config.yaml
n_layer: 22
n_head: 2
optimizer: "muon_variant"
MLP neurons of a small language model. Each row is named by its layer, matrix (up: input weights; down: output weights) and neuron, and shows model dimensions 16-143. Each number is 128 + 32 x the weight over its row's rms, rounded and kept within 0 to 255.
After each neuron's rows, "fires on" lists the tokens most often at its 100 highest values on Wikipedia text that the model never trained on; "fires in" lists the words (lower case) most often at its 100 highest values on Wikipedia text that the model never trained on.

L3.up862 [155 155  93 114 116 188 127 140 126 151 159 119 132 161  85 150 114 117 120 156 197 128 135  86 159 152 114 133 102  85 105  81  92 132 119 122  86 145 158 159 138 123 112  54 118  72 149 149 108 150  48 127 140 125  95 150 106 161 104 120 126 135  96 148 187 151  95  92 111 112 135  99 192 128 161 135 175  74 131 143 118 161 125 140  59 112 154 149 103 120 161 151 143  69 118 161 181  85 190 153  97 152  70 117 121 116 129 160 192 167 143 143 140  94 180 182 181 131 100 131 101 123  92 111 154 210 143 143]
L3.down862 [183 193 135 119  79 180 137 105 158 159 107 102 143  81 130 137 138  77 160 121 143 143 120 118  79 167  62 161 164 125 158  94 111 170  98 144 121 140 101 124  60 139  83  86  74 125 135 131 142 142 131 138 109 152  85  82 114  99 117 110 165 142  50 157  82 199  99 111  85  74 178 130 143 153  82 158  66 102 140 157 137 189 126  72 167 141 159 172 110 106 177 112 101  70 144 194  91 148  88 155 112 104 102 104 163 120 138 141 106 138 126 158 122 122 165 178 146 128 116 162 115 138 138 140 111 127 101 114]
fires on: " served", " serv", " used", " use", " born", " life"
fires in: "served", "used", "born", "life", "use", "serves"

L14.up275 [156 115 144 126 127 121 148 128 122 161 101 136 104  61 109 195  96 159 143 170 168 136 209 147 103 124  70 150 155 122 138 126 139 143 141 148 121  63 151 118 174 121 149  96 118 159 148 190 208 175  76 158 149 196 106 135 143 161 134 108 108 248 120 153 120 137 170 111 171 114  95 162 121 122 136 139 120 140 134  80 146  80  82 147  98 136 100 164 165  58 152  83 158 152  99 137 106 100 159 105 154 159  83 118  80 138  98 133 127 106 101 221 146 112 107 117  86 116 165 113 137 136 176 151 163 132 161 161]
L14.down275 [127 114 174  82 153 149 112  50  89 156 138  90 131 145  67 201 172  86 156 131 120 119 132 139 136 104 124 117 112 123  88 128  74  49 100 118 124 116 109 129 132 133 145 179 137 104 113 144 126 113 116 141 146  89 127  77 195 175 132 137 202 140 150  51 129 168 103 148 109 120  92 143 173 129  99 120 122 166 182 135 170 106 151 183 177 133 172 104  66 137 136 123 183 126  84  90 119 102 142 200 147 102 135 177 131  91  69 131 117 138 113 149 198 143 137  96 161 105 163 158 159 135 111 152  99  51 139 169]
fires on: " is", " was", " inter", " has", " t", " main"
fires in: "is", "was", "has", "interview"

L3.up805 [123  64 172 116 137 107  98 191  98 103 142  99  90 151 145 107 132 107 179 141 121 136 130 129 140 128 128 157 154 129 118 162 173  79 127 164 143 132 149  80 105 151 117  95 139 181 101  78 113 107  83  86 100 142 124 148 123  94 113 145 202 174 200  89 128 148 101 182 107 139 105 135 138  92 175  89 135  65 126 142 157 116 159 129 138 102 136 133 105 120  99 155 142 162 125  80  97  94  97 179  77 133 120 118 120  95 152 174  99 102 148 120 168 136 145 151 139 151  97  88 137 147 135 137  52 135  75 170]
L3.down805 [ 58  96 120  86 101 157 147 109  97 122 174  66 167 137 157  99 121  69 180 183 134 100 175 117 121 155  75 133 124 145 139 130 109 114 104 126  83 169  88 163 101 135  89 193  69 227 135  78  85 200  88 141 137 138 152  98 131 161 156  99 137 122 107 160 130 129 165 123  46  75 111 124 160 114  86 150 105 142 113 148 142 141 160  99 136 136 152 123 112 143 130 154  94 175 120  92  82 115 120  59  97  98 158 138 152 131 165 137 165 104  90 167 140 100 163 158 128 100 134 203 150 142 172 165 139  29 106 138]
fires on: " are", " is", " were", " see", " from", " was"
fires in: "are", "is", "were", "see", "from", "was"

L14.up434 [130  95 100 199 129  96 102 127  91 126 158 187 104 164 171  93 112  67 146  96 111 112 175  64 106 142 180  95 121 123 105  68 144  67 129 176 150  89  96 118 169 132 153 115 120 115 123 136 123 142 121  74 104 130 103 109 136 173 150 101  81 118  83 122 133 114 117 129 182 126 194 112 185 109  66  75 119  99 137 151 138 139 104 145 149 126 153 140 116 135 137 141 135  40 132 176 147 154 167 117 143 160 153 198 199 118 165 129 171 190 107  96 105 152 150 161 125 131 135 141 156 108 124 129 121 161 137 101]
L14.down434 [ 91  99 161  88 112 142  60 147  58 147  99 147 145 152 131 123  57 150 134 139 165  86 113  76  57 146 207 123 120 105 136 137 135  36 142 117 158 147 145  83 160 116 124 108 136  91 134 151 149 150  64 131 130 148 219 119 105 110 126 100 138 150 135 187 101 153 135 166  91 114 143 157  79 120 112 162 148 133 151 131  70  68 182 116 136  97 118 151  74 139 138 115 139 110 119  98 105 144 113 129 123  42 119 149 110 102 113 164 157 169 126  59 116 161  69 129 138 111 161 143 116 221 156 120 189 108 166 117]
fires on: " but", "b", " before", " until", "om", "ub"
fires in: "but", "before", "everybody", "until", "thrombocythemia"

L3.up771 [ 91 140 120 131  82 106  79 124 155 136  84 191 144  75 102  93  95 171 145 137  94 100 153  76 117  87 168 151 136  90  79 143 124 116 130 117 119 143 188 158 107 112  96 102  78 141 112 147 152 170 180 111 137 172  96 117 100 127 116 125 119 148 118 181 130  64 146 128 130 168  89 104 124  15 125 101 143  97 182 155  78 155 174 194 119  91 116 132 147 166  65  93 117 154 146  63 112 105 159  63 133 157 167  73 152 153 150 148 175 111  92  89 128  91  93 109 169 128 145 209  97 109 179 164 116 128 132 162]
L3.down771 [ 69 124  64  94 128 115 121  75 157  72  83 125  82 114 125 136 109 148 158 161 168 151  60 118 116 100 157 133 126 109 126 131  86 140 120 155 140 137 183 190 136  79 163 102  70 152  72 206 107 193 142 100 145  87 137  96 174 116 159 123 161 164  93 139 129  67 195 104 135 153  98  91 169  75 105 107 134 133 110 108 111 167 127 197 138 170  98  46 106 165 129 158 138 110 105 111 133  70 194 168 158 105  77 115 168 112 103 127 118  94 156 111 138 137 209  82 129  93 153 117 114 153 135 144 102 124  80 117]
fires on: " President", " Minister", " player", "ishop", " coach", "ator"
fires in: "president", "minister", "player", "bishop", "coach", "governor"

L2.up936 [175 112  87 151 145 129 127 100 154 175 137 130 133 155 136 127 149 101 181 107 191 166  90 147  93 100 152 147 104 112  87 177 196 124 193  80  96 144 144 219 130  98  66 127 154 105 107  91 125  74 102 113 105 107 109 123 159  88 167 102 106 124 105 100 124 153 138 101 151 124 201 134 136 101 125 151 115  98  98 157 115 114 133  82 138  95 122  66  89 125 173 128 121 140 104 131 131 154 102 140  94 103 127 102 178 154 128  99 125 176 183 137  62 103 118 105 109  77 125  90 148 126  92 136  91 123 146 166]
L2.down936 [126 128 146  82 166 157 168  57 159 136 152 114 117 144 142  97 126 177 148 115 128 133 117 145 123 134  84 115 124 146 157 122 123 109 109 179  92 116 192 224 152  80 177  61 140  61 138 121 164 144 105  71 135 139  76  85 162  95 171  99 153 111 127 120 112 121 124 152 116 138 159 145 107 127 116  82 140 231 128 103 178  76 143  84 151 128 179 132 124 131 181 138 155  90 135 158 171 117  83 158 129 158 152 119 143 115  94  90 125  93 107  75 108 156 116  97  88  89 143 131  90 151  89  93 154 130 135 124]
fires on: " later", " result", " ear", " en", " early", " fail"
fires in: "later", "early", "result", "earlier", "resulted", "failed"

L3.up213 [132 132 175 167 109 110 111 165 155  62 162 124 105 153 130 102 138 171 142 123 135 133 104 104 114  45 170 151 112 148 122 100  92 150 122 180 122 125 141 130 116 179 103 158 144  64 125 135 143  61 153 175 163 117 118 186 158 136 133  84 138  99 207 125 171 100 113 129 111 114 169 153 145 132 154  93  95 105 129 151 124 162  74 104 162  92 105 116 196 108 170 113 140 130 122 130 108 117 145 115  94 101 114 133 147 177 164  82  97 180 157 111 130  75 150  76 175  83 112  91 144 142 203 108 108 198 205 159]
L3.down213 [144 157 125  82 128 114 134 106 143 164  79 136 117 144  90 102 102  75 117  95  98 110 133 147 124  74 127 104 137 131 160 111 131 164 115 133 148 113 173  86  97 133 152 180 123  89 134 192 160 100 174 149 108 136 135 111  94  85 185  89 136  58 114 186 111 104  86  41 105 136 150 177 158 185 183 138 115  60 175 120 100  89  82 130  87 167  88 150 188 182  84 147 123 171 121 127 146 139  79  84 135  97 163  98 117 202 171  99 142 122 140 150 133 144 142 123 163 108 120  86  87 129 219 137 100 197 132 122]
fires on: " film", " Sir", " production", "tain"
fires in: "film", "sir", "production", "captain"

L3.up438 [107  93 139 133 106 117 143  87 109  77 113 141 116 104  76 136 194 128 112 158 166 156 101  87 168 157 130 125 144  97 133 220  98 114  96  88 136 118 146 132 154 148 150 185 184 138 128 116 143 117 148 133 130 136 123 108 140  93 116 116 145 145 107 197 147 108 150 100 120 104 101 116  82  80 138  89  93 146 128  99 197 152 152 113 143 102 145 141 109 166 150 134 148 134 143 170 105  90 140 203 126 140  54 113  47 157 128 140 112 128 113  55  74 142 151 123 150 180 142  83 144 126  88 114 197 148 168 112]
L3.down438 [161 144 171 171 194 134 107 143  99 124 148 147 129 106 141 147 109 104 127 166 153 108 114  98  95 149 153  62 174 139  98 137  84  94  80 141  80 167 135 158 117 118  74  98 172 134 108  97 103 187 185 140  92 189 118 108 104 100 129 113 111  96 114 175 142 138 110  85 113 144 146 148 142 133  98  92 162 135 127 122 124  99 101 127 116 119 132 100 128 120 154 152 122 141  93 129  94 108 149 175 120 121 112 132 118 152 125 169 185 129  89 102  86 158  80 205 155 161 138  89 110 153 127  67 105  67 143 125]
fires on: " We", " women", " Women", " men", " us", " we"
fires in: "women", "children", "men", "users", "we"

L3.up773 [ 81 118 134 134 202 159 114 153 116  84 107 139 193 125  83 116  37  87  96 165 111 165 100 110 152 120 128  88 116 121  96 116  98 116 173 135 179 153 134 115 108 186 134 183 157 155 137  86  69 115  92 162 152 135  54 139 107 150 120 136  88 155 194 141 161 149  93 104 114 134 146 168 143 130 119 150 176  83 113  85 175 169 137 160 114 143 116  95 144 154 188 161 107  90 136 135  94 164 127  99 120  87 117 150 153 123 149 113 129 110  90 114 135 127  90  94  83 159 140  67 119 141 134 117  90 135 118 130]
L3.down773 [150 131 128  99 154 184 156 117 120 138  46 139 154 138  91 130  83 131 111 173  96 195 107 124 128 175  51 175  74 116  73 173  69 131 106  86  78 128 113 129  61 109 113 176 152 174 117 122 100 143 105 159 114 142 112 119  90  65 146 130 132  82 153 164 162 179  69 108 143 137 191 131 157 173  91  77 125 139 127 127 154 167  67 103 110 146 144 181 112 115 117 186 120 102  96 156 123 150 136  86 117 109 152 138 119 131  86 174 185 117  73 135  91 182 109 130  56 129 156 104  72 113 198 140 130 103 105 140]
fires on: " the", " th"
fires in: "the"

L3.up199 [107  98  97 161  93 168 171 169 200 172  93 173 118 118 117  71 121 170 142 105 113 136  90 184 202  94 151  84 104 209  13 208 112  76  82 108  88 137  86 132 102 125  97 109  88  98 113 167 140 128 112 114 136 120  97 148 104 159 173 101  80 136 169 105 169 131  89 126 138 161 104  64 171  94 186 120 106  97 136 131 118 109 116 100  90 109 122 132 162  91 101 162 157 119 137 125 102 216  81 114  76 122 138  77  81 117  86 121 133  84 155 130 123 149 144 127 192 125 162 130  94 111 116  98 164 147  86 129]
L3.down199 [146  92  71  77 157 170 123 137 164 141 104 156 125 171 196 155 138 119 148 120 143 171 124 160 127 145 125 144 185 133 117 151  81 131 121 147  97 147  70 101 106 208 175  82 151 124 143 110 135 153 139 193 123 140  66  68 123 126 115 119 185 144 152 134 120 132 161  91 188 202 173 122 113 190 110 148 160 131 113 126  91 115 162 108  77 105 143 167 123 128 145 123 115 116 107  86 126 180 109 147 105 145 134 176 108 118 109 154 137 111  69 137 122 127 141 132 122 108 140  92 141 154 130  85 167 102 104  94]
fires on: " one", " wife", "son", "born", " John"
fires in: "one", "wife", "born", "john", "evidence", "example"

L3.up212 [120 120 138  74 168 136 121 148 129 123 134 107 105 132  79 133  97 146 118 112 100 177  53  49 163 106 178  87  95 124 178 107  65 150 105 147 141 127 136 134 137 120 176 131 107 153 132 110  83 126 100 159 143 127 110 140 181  57 139  35  99 138 125  78 207  91 162 121 168  90 156  50 110 115  98 131 123 164 170 120 132 156 104 128 121 130 101 129 152 108 207  95 128  88 145 157 153  99 153 100 101 135 114 123 123 206 140 107 129  73 161 147 130 159 141 122  97 139 104 119 147 119 134 160 151 145 102 123]
L3.down212 [110 136 153  98 138 117 143  85 108  41 113 112  95 170  88 135 124 161 167 132 139 161 171 132 178 153 122 188  86 156 107 138 100  80 100 135  95 110 130  94 132 143  46 143 101 135 139 121 186 163 155 135 114 147 115 133 129 102 183 114 132 162  89 109 117 130 136 157 123  59 166 136  91 106 121 118 106 158 114 119 153  78 143 164 150 140 150 101 152 119 187 199 135 131 102 135 140  89 128 119 132 165 169 172 142 147 103 159  94 110 139 191 107 141 187 142 161 124 126 107  89 155 133 118 173 103  87  84]
fires on: " team", " ship", " club", " engine", " film", " business"
fires in: "team", "club", "engineer", "film", "ships", "studio"

L3.up140 [ 88 102 192 123 153 169  92 153 128 130 125 127 120 155 122 139 123 135  98 108 120 117 102  98 162  73 153 102  63 137 108 158 145 151 137 132 199  69  89 128 156 171 181 134  76 140  87 145  95 137 133 143 151 161  84 115 119 119 123 127 113 152  92 173 106 105 177 156 172 143 130  82 157 126 116 134 132 156  73 135 102 129 175 129  76 127  77 152 158  77  97 144 139 111 102 149 138  71 116 133 132 123  92 118 148  84 111 107 149  92 114 163 142 126 182  75 196 112 111 131 163 164 136 125 163  88 141 176]
L3.down140 [111 108 109 111 117 158 161 146 113 169  93 133  93 152 119 204 127  32 177 152 168 127 136 152 143 115  47  99  88 118 148 132 168 161 104 124 147 111 156 153 164 136 118  81 119 142 125 147 138 183  90 164 150  98 123 151  62  78 103 148 166 100 143 136 126 140 132 145 113 120 119 103  85 120  84 135 100 103 130 158 140 108 161 193 140 154 131 132  89 111 137 152 127 140 158 127 116 172 102 122 126 137 111 111 119 144  89 193 105  77 118 120 123 121 171 140 130 129 100 128 128 147 137 116 184 183 108 129]
fires on: " career", " finished", " engine", " producer", " years"
fires in: "career", "finished", "producer", "years", "engineer", "finishing"